Part of a small language model's weights: width 256.
MLP neurons of a small language model. Each row is named by its layer, matrix (gate and up: input weights; down: output weights) and neuron, and shows model dimensions 0-255. Each number is 128 + 24 x the weight over its row's rms, rounded and kept within 0 to 255. Numbers have three digits each. A neuron's up and down rows have the sign that makes its largest values positive.
After each neuron's rows, "fires in" lists the words (lower case) most often at its 100 highest values on Wikipedia text that the model never trained on; "fires after" lists the tokens most often just before its 100 highest values on Wikipedia text that the model never trained on.

L2.gate292:176146130131140133139145102140147081139085131126091151102135146140116113110182081136132119098094108101122175112128147105128131083082122132087109112129076092127136135117127144145135131150142115140144090076124113106189107121131140173185152143138135125140127136155126128139118125138147130094135100130087090150110152166139094101105120121113118116112102127125108120149133113147154126109143098123129134119099098119159131143149109122148166096131073162140137135139087098095102130101147048131112150117135120089130148157126136138108136143108180122132078086153134096106117152140140185121152164134117117119093147118146109120094173131106089100116139110151142121108119180171124099124148125080135114123146109114157089109067148147149094119108112123109108136125127123118080099131109112
L2.up292:146148142126139165125136109111135103106134105111082150105098132089117106130132070122112137099084080139132136127127104113127148134127130143126114126156112088152157130177127116142127102148132131100151091117134126103123120154117154164153178138122167137122146107113130111118069103129131110145090120124093091105151128163140146128148128099124087098116122087130148137126116121110092082123154091123118123138145058104122152136150175122156139156130102110135139097136080060112158124102143117120138167147134059105132146171120148123135130161160142131113101113130104149147153099177076149138144172159128137174086136111143116103130125137172093174127122123115129125111139146165144126122110130125094130132161118115112130118085163120170137125143066149128138114134090135082128120167101155
L2.down292:118112113148149096108163175107106139122145128130107098162128095129138152166092171141161120146139137153138073159145141162117102136148147107159121130101145153125124148139115155085139119109134131127131141168115126151108149123095092127070113111133117142136122104143157107113136142115147107139117176109132167113112106133096182179133146094136166116123136137111146122150117132090126131139141136108113175153133130136104126143127093150077128146133187148112159111133180151145126118138130211137119084116121115171119108105163127128125174142113084101091128162138155109144087152162149083119116085138156122107181102140115167114126076140113113173126133151133094145134088077121106129131118116163112138120119131110121161138181096126112159130132154128135100133122148140134115125139186141
fires in: "3", "6", "3rd", "4", "5", "94"
fires after: " ", "9"

L2.gate7:120082100112187168141073069132128118116169181131150107130124107129142137092149118120125128153112154135149099141123142123145120118128101151123081103113112103134154128135147099103123155123129146142142120113156105137121099132060160149135146062108161115153109139125104143119073126124132117150110161120144160142120149097124121174157125143150111112138162100114125139121151161095090092126123129155117138123134109118106115147165150151140124102126087104108091128150141167123080124130139139130127133111157125095183122121106109127153128049107152128107128123111094122118124063156139153136120099122127173100138125141097135129130117137140123097157149175170110225164146111112133146084125129102109120177122094123151131134147118120173116135097158133132108144137139140134114130113114123
L2.up7:115149170127128148150122117085146120122123145127150084132127117142144132139100136129143122134143107120155107147100059133069153127115086153151120127085153133112148092117086124151125135113115149105108133134141116124155114108145109135108141120125126101126094102150156107119101119097132149107102185154137149107187142104140128102105120100131128129170162085161151113112162136148145109089118112142153137149138083123124167156120134118122072079142082117119177157156123101100120112101103156112139128123104109140103155107093123167157111144121142127102137096090152114145111140121122136099097128143138136143163174088078142149146152125133168157185146171143149162108111151121152130112096144108069155116138146118084124117133121111170115147129135178113094120154124127136116116099131197
L2.down7:131053116146127112117123114162142115090121078163078119136117115107109101128128124105144106130125128119110146081139148118180105132160116094116149173164147105150128166109162128136135162126134179153151123148160123156121151099102139099135156154135096144129170103104085122128161145116103129142143085123144131161131141145120076140136136128130099150087106149119111151135099126125130154123153125127111132109168160119093111106118152084117147123135161139149118170173141170133138122168135138167155115127144127133149099132158088110110135097132094119107147151149114164120166146121124146142119155130117110137124065163164136116143078169137106100148152103094142079161132107128084129137120126151144135121129112198110103150107146115131177131135153103173130158100169140152123122144153093
fires in: "and"
fires after: ",", ")", " com", "18"

L5.gate849:107082153139149151165113139108103114156088123128145151141191121143113170168148187104148091131090097119119102130119124136087099154136110131107136163139120132148135114108114122091142134133076084115108138103181100145116158136075126163120144141161072141148113172112139135136143130135110138125132109102132118140102131145096148108090134164149152113113123129153100107115145112120155106146145121135122134168158123095124196148119140108148108174149112098137121127135109109140136114138128111151116113106088103176148137129167147126119141124159089101130073131107172145129118078135152053079126108087151113148155132109097124119171118138120116111153111153130108119156151162125122152094158120114114125097170111101149076114138101118114159092115130138128167123137139139106130129118123092
L5.up849:119138144148156093144126142123089112104149118143130187165145142115114139122103118102142092140112134120154137128092093177115096173166128122120147112142149138124144164146124150144100168153125130114137106152146108159153120146116142126143117116084158115110129147146117116102089119107085130152127133111056127084143103173153148137147103135130096125082138120152084113116099124146047130155124064116151139115116098109121114085110105115117099134138156140135155129118168143109110136140113139171148082118128084124123139161143121098136146155132121135101098133146144132113141104102175133161161127121080120068155099095124146103109167136118132141116143170088120104107166113143142186092129126136180130120133098086131127139156145143099140107121112083113128144153157112125108087114150139
L5.down849:089119135111112116128114095112134119128124167157135088144160094148110109090169119170159128138134106154107143125164176102101116147120130120147105171154103128127147118127144162097138117107120135127111124117192101096126108153087136201117109122160109126140108145102098118155177128109109131137107116109118125107119133122146114100105139143152149140123129127119157142108132108122181095100172148126105122146132169087123133156096163162111118094085131097148070137132099110133131095140128077137112119128084143144134173130163174132122107129124133156134115105096125149127137105148122135128080071055131129145109171133126103121139106140120106141160134099170113133145084131120164089146096102122119155123122153121129122098155138111143083110119169168136124129112066129129148113129122080
fires in: "5", "6", "4", "3", "2", "7"
fires after: " ", " (", " E"

L4.gate871:135097134107209078118138097109128098098126127126135101155127138128143128131124172144144138132128122122132130164135117090142145109157150145129183119137122146153096154136141127166131117153136106168163100168113129108166086151125109081112137154142143121080097097141134151108113122169138143127153118097110144111110124112148132149160136124121082124179148143124098168131134125100128196116148188111107160108110157096117147139147128145141150136144102180125172134114143122131147143119175134135162116123083125113143069135107150123133113164128137145148161141106131127134176089142105118139135134133165096155116082127104137137091123161115104108159108121138100125127077138144109184152147143082166118164096125112142129177152140093106145096151114132134119129179125103091115141141146118
L4.up871:170121109143108081113146109124118176125140130127104136168154145151159136139149090124153139103075151133143147176144152095113132098145137118175099118127090132141122151120166140096104140090153109107104133110131101129080146099115079115086110100151107131087105123117112115116145157168157106148102098095155133170140136114119131115129177159096118105131121114148142141111102106189110079135127117102159111113144143139165099146137120122126122170121088090142164157148128158161139129135116085135103131119124103167083116162139115096135107120138141103099102133135107127140113128167104154127132178095120124141140152169085140115149123118155099102107114100122102145142098147158139145162158133160139137062131117139158175133154111149113110114128137162107087117143126151139152156159126180
L4.down871:143120157136145144138129148117097097104092143135122112120116114101082139147134156079105164132126118121116123081136113185153135146141111152076129127156152097141152137142125138129112110188081117177152112140115162128138132127161147131165132171113158133144159121137113127114147138125135138118130147131100123105197150160135154121137089094153168147158127090115119120103149101082156140165154170150130137149131124140083169148132117148119133108126127183140125114099123117151124127117172188129162136112119150099183119117136142139112145157135135171167115095105165137138151080111156145125122076118162093116152050098128111126104137139076105145151133164126155107116158139103129125106137137120134146158155170121117120159163146113120152131103116107144140152119114110097098120094155126
fires in: "was", "were", "history"
fires after: " it", " It", " he", " and", " He", "=="

L4.gate492:161127087093144166150139125124142157127133110118129113122169086105097125108110142138133123110159169126104136158137132091159126126078140149105126161120155163114159085171143107120126117110152148088147070146113164136105072114157133156169172128148180107152146123137146152142116107131109162142099119102134098094132116112145125088146152087088082132142125113088138121133112115109084125092142143126077119140163095111140112139153130111148130142113145142129141169141117156097135134105115180140115096121137149100122131109158137113169122154091119146129097127125120135182136149101108162142084138094140132150121105119118135137164179087138091136159111092161141098166092131168125105163140146143125167138106113133120158150142139120090124070162100133083148115120151132134137127153134125
L4.up492:106139122119128148140160170111107186124154119117129138119131144164112137117099112101136107123121095147144161150147139149149152130128132114112139145181112094153114150117154172129120140152097149091131136163145151187135083119134149174105142083132128117177122098142121144159142140149123110150164155156101143106098152119130142115150149100097077106211128103165118117140154163118087119113125130145108187157126113148124077131149118133138159111157121110113153109116173179102158149118152128113100139144144156142138122131114155152127138102127102090140130109159121163120109107139156116164139136132119107114074117147155137134122164122077119129165140149110099126135098126132114112138122101150142147123111122137162168127095173085083169144081127147100123153116145142101092094089148102
L4.down492:132122104147103101170143149155127065124102149150119098164160139149133142106144127127125131085151086153146115123078092135134108126111173133161121159110161151156135114148119133172100156073138116146139139091136126086157159141104095087125140134122144132119141174149112090125114168113144186113184127116148119139158160148131146123108135136177171142055180134140148137138117139163116140123128134124150109124119168112140168098098148142110084128115135099148138139100138112157098147129117115119074098118106120122125146146148106114113127144115121142125119130105143123132132103115107147118142136137136167187132113130102111100156126147123082162097145142148120129109137133145155082109144098099128151107139119155161124158162119192156152105156096077164147137135098157136132164153148129
fires in: "3", "2", "0", "9"
fires after: " "

L4.gate537:163113098111133123091159184107154134120116097135115090137138148124142121115127122159145134142105125154120157138136111106097126153076136107076117095137097122167160166144136151120099084103100141104161120151115129111151118157139127129116141133130129139092177108126135092101110136137134084159119100118126111092139124089159107108136106143118182131108138175116132160083071118143098161130104106130114138142072117135139113157143099080140113121110130120098107123130099140145112147154157147137109148127155111140083137133116121098115096122137157187138146118108135137101127105136145118112124132072073149133145117158129140100122139071119139133081184194152147121120139102114146125152097119096117109137101126173139112096104149155067160093134154109154136145105160149127131120159096122
L4.up537:134113142118129104129168129149162132123124104126152091120142173132109120103148103125142105141133176170172105105169133088163119171094117163152128145163125107113128126118112171135099135117133105111150126150142114107137071123095180112090147108082133148146116103126177082092149169113141143164148109164144115133093103127109150096159114147167137123114101130127110100139090114109130135143110134102123111143168105167149105124128137178140098104129160131091110179104134146119131126158151145108142152155132114131142164117123106119138114158139200133140127124090155191131149146102120108100127121148137154101126088147128129099143155143152136101089120128190142121126093133167113084110080129118137128101162126119169157124142125144143126100103120101120141145093143138144116104107090077
L4.down537:111165080112148130142143138129090152157138129112134206127117129084135123132143160148120136120133123083151126141113102154109151137132163123122144089069156166127121146123137114108139135123100131140140124122151145174074121123165126148121087137153121113120133094108138086157131121159145148088112158142102079114159119162135124145096113104142108114156176118142094133170160124176111133183136148111102111100106135106095144128112090141127155144146129107134114123134168171130152126123153168130156117123148131124124119150133131157155107121121123128126141139112144177127090138131119143124158193087096090153132122158140103114129078104074165095147123107092179125178144095097143119134112103140130131149117104140074135128102125150092144182116135121127138100145145133089104132113149086
fires in: "second", "first", "third", "mother", "seconds", "last"
fires after: " the", " The", " M", "F"

L5.gate280:147153125128157100135155124134098139152138126144117133117125134122164045128133095123119134108128111122104120133119141163101108118156176162094112135187084157167156132132122143149110151127139111108168137139102122107128126160124092117161114135101124130173118155158155141141123137174121126171119147127133131094135194098143177075125135061120113117153138113124129115152133093149095109171114133149164116120149091136112150106150108129152130118102152205142127123117143090141136161118115138097096084123117131138127111114163172152129125165147118109107125141086116114126158152144108145122118149134156148141143126054091119129079119113154116095122119139150118121120096121116113135169135126087117150115133131119128156172130130125129124124182121079171071157146135158117111126119143157
L5.up280:156136101142090135177132137155129081122114158108167120164161085134161168108147147116090102105146163125131161113119086112081092123108093102134169085113102125120115125128118140147138145157089095131176108129154109165136117153133120135154140158108109116119125184121102119107107088108107121145135138122140112146142112141078128130099124087142103172097174113129144103119143158088141142123142116161129123133129120079125103134155121141063137140137136121098100151170111126140100091074125114162092156125138156134135135113166159092095129144158134134130099091105128138125117148137162156162161149110087109118125129122145115120107071109122109106166147110171136150153106127134106142120133123115113119189155136117134139116097119139123129162100147103126174159144125080130159130115076115
L5.down280:126115128155163128120127143137146117128085166155103115156083150132129107142148109132100144116144094146147100135147116187075086133107087151150120087100145137157109116144135111157117070083092112147148098129099161187147157106101135115146125116108124163173140120091161138152113114117140197098129156117109143138124126135136144109114118131113140093153105131065119136145065136175137139128140116130120079100134108140115160126167112146153113113163118166163161109124145110121122107136119110132094116092132086109100115096110127124137115154114111102132120143096143108152144104102153147095114139137138132118122132108159145122139135144104101126144150140143164082155103100142165130095145145139176162131151103083134096115111120167094128112198148135152098128154118143104135155099128107
fires in: "2", "3", "15", "4"
fires after: " "

L4.gate771:164121153130139101161167127064141127129150163171125137169097087123142150153122131073134119162101161125112122131094175128141122104114107125157146147164145153099143122148139185113138133094130134109165165172140145130084099150170159141135089107122139138120138160074138112151140097102105146128133126145112144138160097131124132116128124138135121112134162115146124128087170124138128158181130085084167137114144144106094137167151116164174101086160160148144132146142120155161124155120137111113167102108118161124148109145107143135137130115159126111164120098144141105135108165119127177157121100158111132123136124153114177113116099174150139133162125125142083098144131143100137126111129141175122130127135145103158162110111138189087131113184106132096128135133123115117136158170157126
L4.up771:088123142207114131138114160119151098112120108124086126117112116144133112133111169089085114105109136096123164126151124096093119079097138095133133146132085121127161152125164097128134089106139124135123123139178149104090140140136142141154141135108114082081129126098115156131111066135126137143157137115125134142145143127126093093116115123125111112093126137133118135128107142140139117161127172104137126129148123162152142130129099148182108143189108094128133146098159101155122079126131145145138154117127140142158148176144178128131099129130110097125091168149168183126124110077154137144113154148145116133121178153139121150143178117145126132132140173082079178159171109134128147117182141148111139140131105150154143121131116126118140126113162137144115075114130141105142140131183108
L4.down771:084129141145123164157132120170133099137120120116161130138127180144113094135138136163135106128163093160126122122123119130121123136149138171098168093127106133134105080143093129121092124169137112135099115065141088134152136119106070121130113087146138099161152159175112152150142139149134129098133105117120114116093114131145106099173130152124120119142094160123141144108102130110090142117132128184100134122120119123160116134122152122086127188134126097128108105110136093135173122107130093108124064102145125156100136122140112108127142142092147125095106144095126114094154121115126105115110149112137109127151070136090115077114142146129120112116134140200158116114143125130107128186129130092109171101098176128122075136174149105156088130154142140160151130126108122120131088118081132
fires in: "5", "7", "8", "williams"
fires after: " ", " William", "t"

L4.gate348:100156110155145155130134119135111080124105134124136164153140132129138106141151120162139104120125106107086126145087167112145130117092071143124116136131140157156136176143117136137145130114180115116115150119157140157138117120123106128146150091154118122110137124175092147111101160143125088163159157159148136147128160126106106093130165131081100111140139107161166126105124117131169177081160118111143143145110136126144121153130084142154147097131149151117149142090144124109126135138099120118099123131097136100124130132065153118132147115101137116108135158163180140111097144159159096181143139096162138150129136129139112094180159094133113173124148148141133105082167124131163085123121146105084146146115138162079117120089121137132118056157140162103104119133145132128145167138174097
L4.up348:127125171166147126146092106135078080117175129152187114147120140132098167160124091087171127112093129146140143112125084114162083101137122113112138126116121126095151118136087142124126132125079132094146118164123137122106119126162152196130131122137147175126166187067127136143162102104158121127105127138080108123165113113145150106106126099089122139105116104098135131106127129129089108115133089138178133129145139131152126150115115178124103116120127098117146151106152142186091103140122122146163127147149116122114173096130108190120113134145089121133101151132120149161123126108121127115145138178136137143120137118139158083120140113187129157144107126103102115148148116152117120084156138131113109116098119132120137144088171115105127131090103143095177138107118148130129115109158105
L4.down348:132126077127140099109120115119110126129102108146069159171152131134122120146164130105147172131171094138123106160132169140147116135129108154161118160136114114132145115091161107102132135072138121198115158132145114132113117143106107114106151164110121095152122113172137060125146148122098124131169136111126142117141101159083131114133102121189118126113144161189102099130079170136143130132152159137112126132107125130137145120081132125124137093135159125146122125115124134101151152089152102102102095093083133112129132095137154154125096163129164173127129111153129146106109130135156112099094132099121124160100096126126095122148147145083153132147168134157131110123121172104138127130118107157142162131148140201141137121147096150163186115142150145149091150113114139101123144163151133
fires in: "8", "7", "0", "5"
fires after: " "

L4.gate640:113104135119125111077152155137126158169165104138128139110113125099084106155134140155108134105118134137111120168120174141137167091112109139104143151088188163114136104129140118159103087121103141112100152132189122154142119133132124131156120136145124156130161086140112117149117139145123156120151125134121116104144113156124173124136148135170151129140197097084142180109110131104088153132141127136104128114120127168137144183107132089126145127112113156095138108116122172098144104119123117108180126122140080167109121141126183125125137137086151147141127116123150122084134156159118124103181138157099124132118158127129107123161111097118161129163174172146152139108116135126143175106106134115108143096134168148057117123104114137173166141175117149142135114102124126137119177131115146
L4.up640:152148113118119117077131159175153119072149090155137134157151132119129172136133164125144088078097066183110110159134095109097085146104145110129113076173122157131091144135086119122133133092179123126126152108128107144111125141154117120117110126135156083146140116145147153127117118122143137139094152115168164144164154101176122134144139157136137108134134128171144106142164151138186099127099152131126127144119158126127138108200132120092119109113162122120116140139158179146122075112126089133079126114161126126156115130116137080142102140160166137089158112106128083111114169155121130095092122123145158130119115116143148111121139179084145142125143132159106105111148130116109126117124119105127100135130084140140136128103085115090104130131131116123145140130170166132135139125131102
L4.down640:127127133132112138124142151125113135157129156066114149078105124116118117135092149169146137100098165132083135090132193122119112134110136118105111169136130113097153112124136090090133123154133154125122130120113145128119137127111153135172110133137139140163146145161144090115082145102121147120136106145120133089093151188090163146134149104114112140133146146065113174108069135066095187138114181140129111130129134155134125190104154086131136147145139102127129107113107152086122122113101150131149150117133081170081109136162150146147129142117098129168132127151144177110143112118166093146182137143103065102094123124108107144153112111146191149153125085103154132138109133131145137124122124149148157111099158132114112117110156138146144135135139104140126108142152114130123118139129133
fires in: "first", "third", "second"
fires after: " the", " –", " his", " their", " and", "'s"

L5.gate474:149117095134135137103126127149093121134095150162116138138101136154079116150107192138155179106090103137143175060111121161125127118108131131096137153166124124169097148126139134126099132136127126129114102112215135122137111115077175147147106110121117119119116146155117102085116125098125105151122122095089127129102150119164137132129124104084116098117154112101107092144102136115118126175138153140163131082120149121187060140121074145104113148118112153121158128110121072119109114115139128134138093131145084119138160159147125116137092119154114142141134112140126133138120132096137175075131092129112123121159127135128091091114129125109151094134109175150100127166142123089131117140122141080113099091117102147138149113092116128116157114120145153086140128144146158110127121143099099
L5.up474:080146095138151110106161145136132137121128133116137148128137141152136098157104140107153127141116120173118141131110164123126126143120142124129135132125110167150109128131129114117130153145109133101127112123190050112139116122112149128196089129139117129117149111129101115145121117130101179102122121142144117148104088128094118111138161097150169114140131107064149161143145125092143114150137139144136155127099126060122092132088140115095181133124161125128138144157133148108108111153123140154153169130120097154070128086069163107130160103116115111106112076126144136080080151109155155113129111150138150142106124107132078105162127148131193164098124106176150093149087104117118156124158157109106163093156149137150124151135145126106162125146123135126130134126112102185107124111133135
L5.down474:136131149112122097139133133117134144118137137138168137119093129117150155148164140119182158149180146127136113135144133146139103146162146124137126128125157114115157145121084129103116092141088108092111158117151151116132129114114143129124164127112147160100110188108158118127096123111117132099132101151117150130122144151169168183106115107109113116146144156148118112110139096086140129092115160175133115168150132108147150170093135153087111122149136147170164129142152190123141168110109105145127130113131099120172169094119138138115140172150113142145145118091119108140115063155177138176137168116097088145127157152140123153176114089125135133109125127124145156099110131137138141183126159105153131140139109101097150108103151169104067113145094145173153121107113091130109170101120132
fires in: "first", "most", "third", "second", "only", "largest"
fires after: " the", " The", "'s", "The"

L2.gate443:112126158134153114151131099112117154120099136102127160119163110149114139166192113104113145126144112114121097108147159120109120084092116114133141116133125153100130138108150153094148156126115083121088127133123098119172107141129152121159117133117118096152128083118133136129124134094118144095045131122105134136134152140126181136094151086127122096116059122148114156146126131096135127160130148132114135123162142182147135166132118123170188107123145151154133118125115118150145122122137096148140117123110117151144113110129117158125153127160128124138099137111133137094121083148149097070126188117144153120127125165137143156119183096136127185149141180138132140125110127118185113123150130127134081120134133145140160102152094107173149117125071158146110125155145146088104079168158096
L2.up443:091125117154139127115139159120154162113102112127144147133116076095152147136112074110184106110132140167131134137145101118140132145134174135126111110112147137124149149112102120143141147111111128089134170129151156123106127159118145095149151140213104120132190125122107089120130075132110110143163096108175134138118144119107082148132142148137109106148136097085111153124124137126123123145166122107140144154079126104124153083159131124107153112108122150098154126116154141128151105123128106163134182173080113158157143132139146152130108152191087125122128088125153137140153154126126110116146138164110153131120170129103132137128087141134158105119109161168178092116146119117113078134119157106118105117136106186135085099139166170117101163158117166115143103120117117138150132132103140
L2.down443:143115134125114102114159143130144108127139152139081145118118152149152122131154158131071126128107105109164090134114110163115131120109123102131117106118136182099157101144168113116125144138127166157125153109099177137147139085121108178132101109099075097145091151151150128138156140149170141149153127120087104108109085110142139096106142100138142120089121139148126101152088144097120082142118133140105157097151135136144116137136098127118123134107121146163117107147148118129085128116080176119121065106156099110083164105171112133122154089106105120117142139136134093088142104117088117142116087129153131112109091147124128129139097123144106139129125120073043170170125107093148136128151091156121132124083148119127121139100100141109171132163140119121126135100098148138095117153164136
fires in: "1", "7", "2", "120", "3", "32"
fires after: " ", "9"

L5.gate238:147111101186144105135141089132121120150125139151152126109149104144130154077147109160144146134091147152107139169143129165138118149152136128145129129097128135085124129101166092121127121124068177133165115147109106094163094124103076148156097122118132091133136125126105144144138127137106122140137104162110143133136171148095172102100079121149071143179133113141143128143119121119160112137149140116103121132121191106140121151162130140094165112135122106120168160116108134103113154147109108113099124097118150111150119155093124154117100121131139172157141137088149111129113119134116163168138137149138136128132090116142153101139136167134107119125126100189107139128112159136130222124118146147111088181126124155060137120139113157124101136120171132166130129125116123076104135130126102
L5.up238:114123068116139105129093142126159149068132077117147109152147121136121111094120140104191111113091114116118129135159132149165121121095077111094143104094136166098146133147146148139138092147138109058121124146122139090071074141138112101170129128149139087139092119120112134112128092168141144145147126121162122147108108118120119108077165176126091126129110136110125118143117132163106141099163146119113068158112136100123121114121164176133130102107075102098126134110097163146137182146117164143154125134122158131155153141092148143139149097109096115149131137124088133134110138122123167149118147126100140100121145151146121117122162103089132122167095143126143120145122142118197152133126143128114161118165157137116111149141129173109145146126124147130114130165140123140108157160144170
L5.down238:132112125117149148129117115124149125161129147102094132128142120112105122136073109119109120144132098150134105102148114115081169147132134154141145157132196113161178127136132119164139159136144120161117137119145096177124149122110147140069082139135116166144151128089090143114135106090100141131075124091099153123172140168141110077166128104186179129127116143148114081078133128113117111135099146147154120125137149117138121116105156129094116128119117107118104143150163135151142090186124131119123157125137101105139099138162142143126105150142134106131103155133112200132126161131149106132100124096124147128107149136128112166114117151144147126103156113142115105117139131053117107069178119151154137137125089155146113104111135106122128094095142124116081130088077125155131099139113124
fires in: "and", "or"
fires after: ",", ")", "),", "\",", "\""

L4.gate174:142091147120160103120141118139117093137126144129116126118192148120129143117102125120102104091109154140090171129120130071120080138114125136142166153144139144117138177139133137124136107137118110168154112133163097117096143131125124153135147121157112088119125117143108100097118139105118135156110174102095071154074088154155169103150155101150097116181124141146126157112119139107130143121135159135101132113147128134094098132189112088083114132136181103178144091197101117108121160110163150138128095122140171112139133097136121126152096124104101132121111108116137133125123120104130136133116136121098143104165137159103131157133134122063105111076128127150100131128123135131138085119145133167157156128125097132100141139146095137126176151130106139170145136111127176113074144118098100
L4.up174:188158150123154105136109083124096168134124141138135115130156121119122129162134086127152148129087094165143126114120099169095124097135112155131119181126135167132112165140122166120178108169128149146145106117143119122149178133146134150138138145135141163108126104162119095122132147094129086118206117117133125125114131128111117104147122133121081155121102115150150124193151114159157133143116123118033130132120107122158129159142110106131153095129147090110159140111089095123128101112125140139163151115127130156170092154131141176118139137095113136142134131135094134127134129147088137157162102127105155096115101138150129080088112138128116136164137128086172136122129105147093075126137100135109100136158141107135112119126182130109109127122072126088140153112138152129128142117172140
L4.down174:108118144150138136129171127136123103127138135152167138115139185163127122166144138152147142128135136124078113110146149126118108131135130133132115104102123158116145122155109118096120141057121086033110156156118139181139081108133158072101156145147119128177107112124159187141142126195124145096183145112109143124124132129117146097126149111167105159120138119136119121096151168107146097147138147108140174113140151134138102099110153130133130140111115120110137151086153111141116126122130167122129149114101129160124129101088083147112113115163126141111122155146111162177149164147149115147134138156145103172144140163103123158137104128114116101117104094125104097133118152097172160123129127095149161076121148126157119111148121126097166150153138114176109118112090146155142143120140137
fires in: "4", "1", "5", "2", "3"
fires after: " ", "^{"

L4.gate419:085108138160104117142126120117139098165167098125128138141113120145166133140150133139117097133102102104097127104093125131177124138119114096142108105135133135112163113082131144137142129137147108156127141129154122140156114138156135118123106152146122145144113195115136125112137125164094137069128136163123150116114127148112120112116100160081129179156125119084089082137124092089103169150134088130165148163108164080135163152115113114110122138154136115165134133144093141074140128126137130159158114139125121105099127060104211088099114143145070126093103182133147141125083115164138111152103140111128128127124133132117164124149132124140148132138165105154120154133115177133134145138110145151131092134169135108159119185137148125124149163132111112119178154105169112122130136135088138
L4.up419:195110125103127132126099117125124173070108110133114117147100142102110113149120157120123094134121071153130091146145111146176137128155107127123166129130118133128128226163112133100136103159131096118132118161118152145133138094130122099134130120141095118095114146133112153121143162127116153139107111101148140129137116178114153150121070116096124117146109164140134151133133134161146159118138117107160168133182082106123123179087115108140147115103135124115119120133099102121120091130148101140129096141131126131100151105076104113156141161128126130116132141108085116143132113156114118126123129144152135114137123122130060135148139128158132117146138105127150136125136117120048143130133070098190161116147144131163141121141141116075130100157144132153103117144111090112123130053141087
L4.down419:144160127130113135106138170097151087173147112115137123123108113142170146134116114130156143137113111138129168073131115120117112096123135108147129109114126152135128114138100131084139137101107093150116173124128120143157153095120126130121116143145117153192146119089103168087142066121139121134083123159113145092138152131155135105129130142135133158100119139108140112116142079127149164138112132196144140097132168143124125129121146115101119135123132176173131135144116169141127159123120088150188127149100132097114112116108160077109145107110108124126097144141138106142090118172112103147104101086105112135118134150073117160145113149125066142169147164138127135091112120123147144103121166149138134116165148147152108147160115144136127124112098127046181144090144120105146121145091169
fires in: "was", "is"
fires after: " He", " he", ")", "He", " She"

L4.gate774:160142093148142159160083122136126122148159153121114165137130127137124112161123115144099129138130103100141158150087126133138132100111068164196188130177112140082128179095109144120159115129122103165125151127149126149125122169157145141121112164145139126133093114167173121139140101171091159111110140133127161159120145119128125111089110143126125154141151107132150095117126073109121118127137096107144114177148125075104152137160172121177125156101112149092116138118148119083110118125137125160115113141122123117141090094124133142107152119149106115128098112129189113128144142122161130138094164113135161140093151094181115108121155173199116123122161114107122126162136177147083105135093126112138149149137133114166081131132097105141130133115136130120111119116140125133114116105098149
L4.up774:127122138107134179101165132150131134090088117120110095122144109129112139113110093134157141110139152153136135161112127138094113140104127101164116121161132149140103130125112099117144157111122109117095118083152123111100151103129130136163161102111096112127131081096158153159140142112139143161103106138109151146107137083101101097129166082121139152151113162097118137159135110165094168106123106152106112080130135141148152118124095120148146119137127152116129144125140170147139174106115131159137137125087184138117177094105131106107139096170155113109130143067151113135187110158126120121136128066118116109109151098130199157119122094096147067154147091118141138151147126153113107142137149128130144114118100150092144131139081091119112187124144141133177117164102142140100131147160133
L4.down774:146126150134133070142125157125095102142123123126162137131161124134163129118100167128127148122105098132112171135120135160161120126166087100136120159110118138118133126145097128143063107132174171139154111120101131123101149162104077090086107114132114146137120173152080104123163130107128129074114151115122114095151111174165132140112114175121104112130154116164192093129089128129132126130129138108159113105173108092089114142147118103101101105115110149098149160109135119164110124135157083121145115110157078112168132125156116133141152124120136125108146139143122134126112119114152136139060143191146158127167078110147101089123152119120111132108137154159110132114109136113121102159139150139129140156136113124166140143107153164122153079126102079144098139126140150123170128087148122
fires in: "2", "3", "19", "17", "18"
fires after: " ", "–", "_{", " (", "-"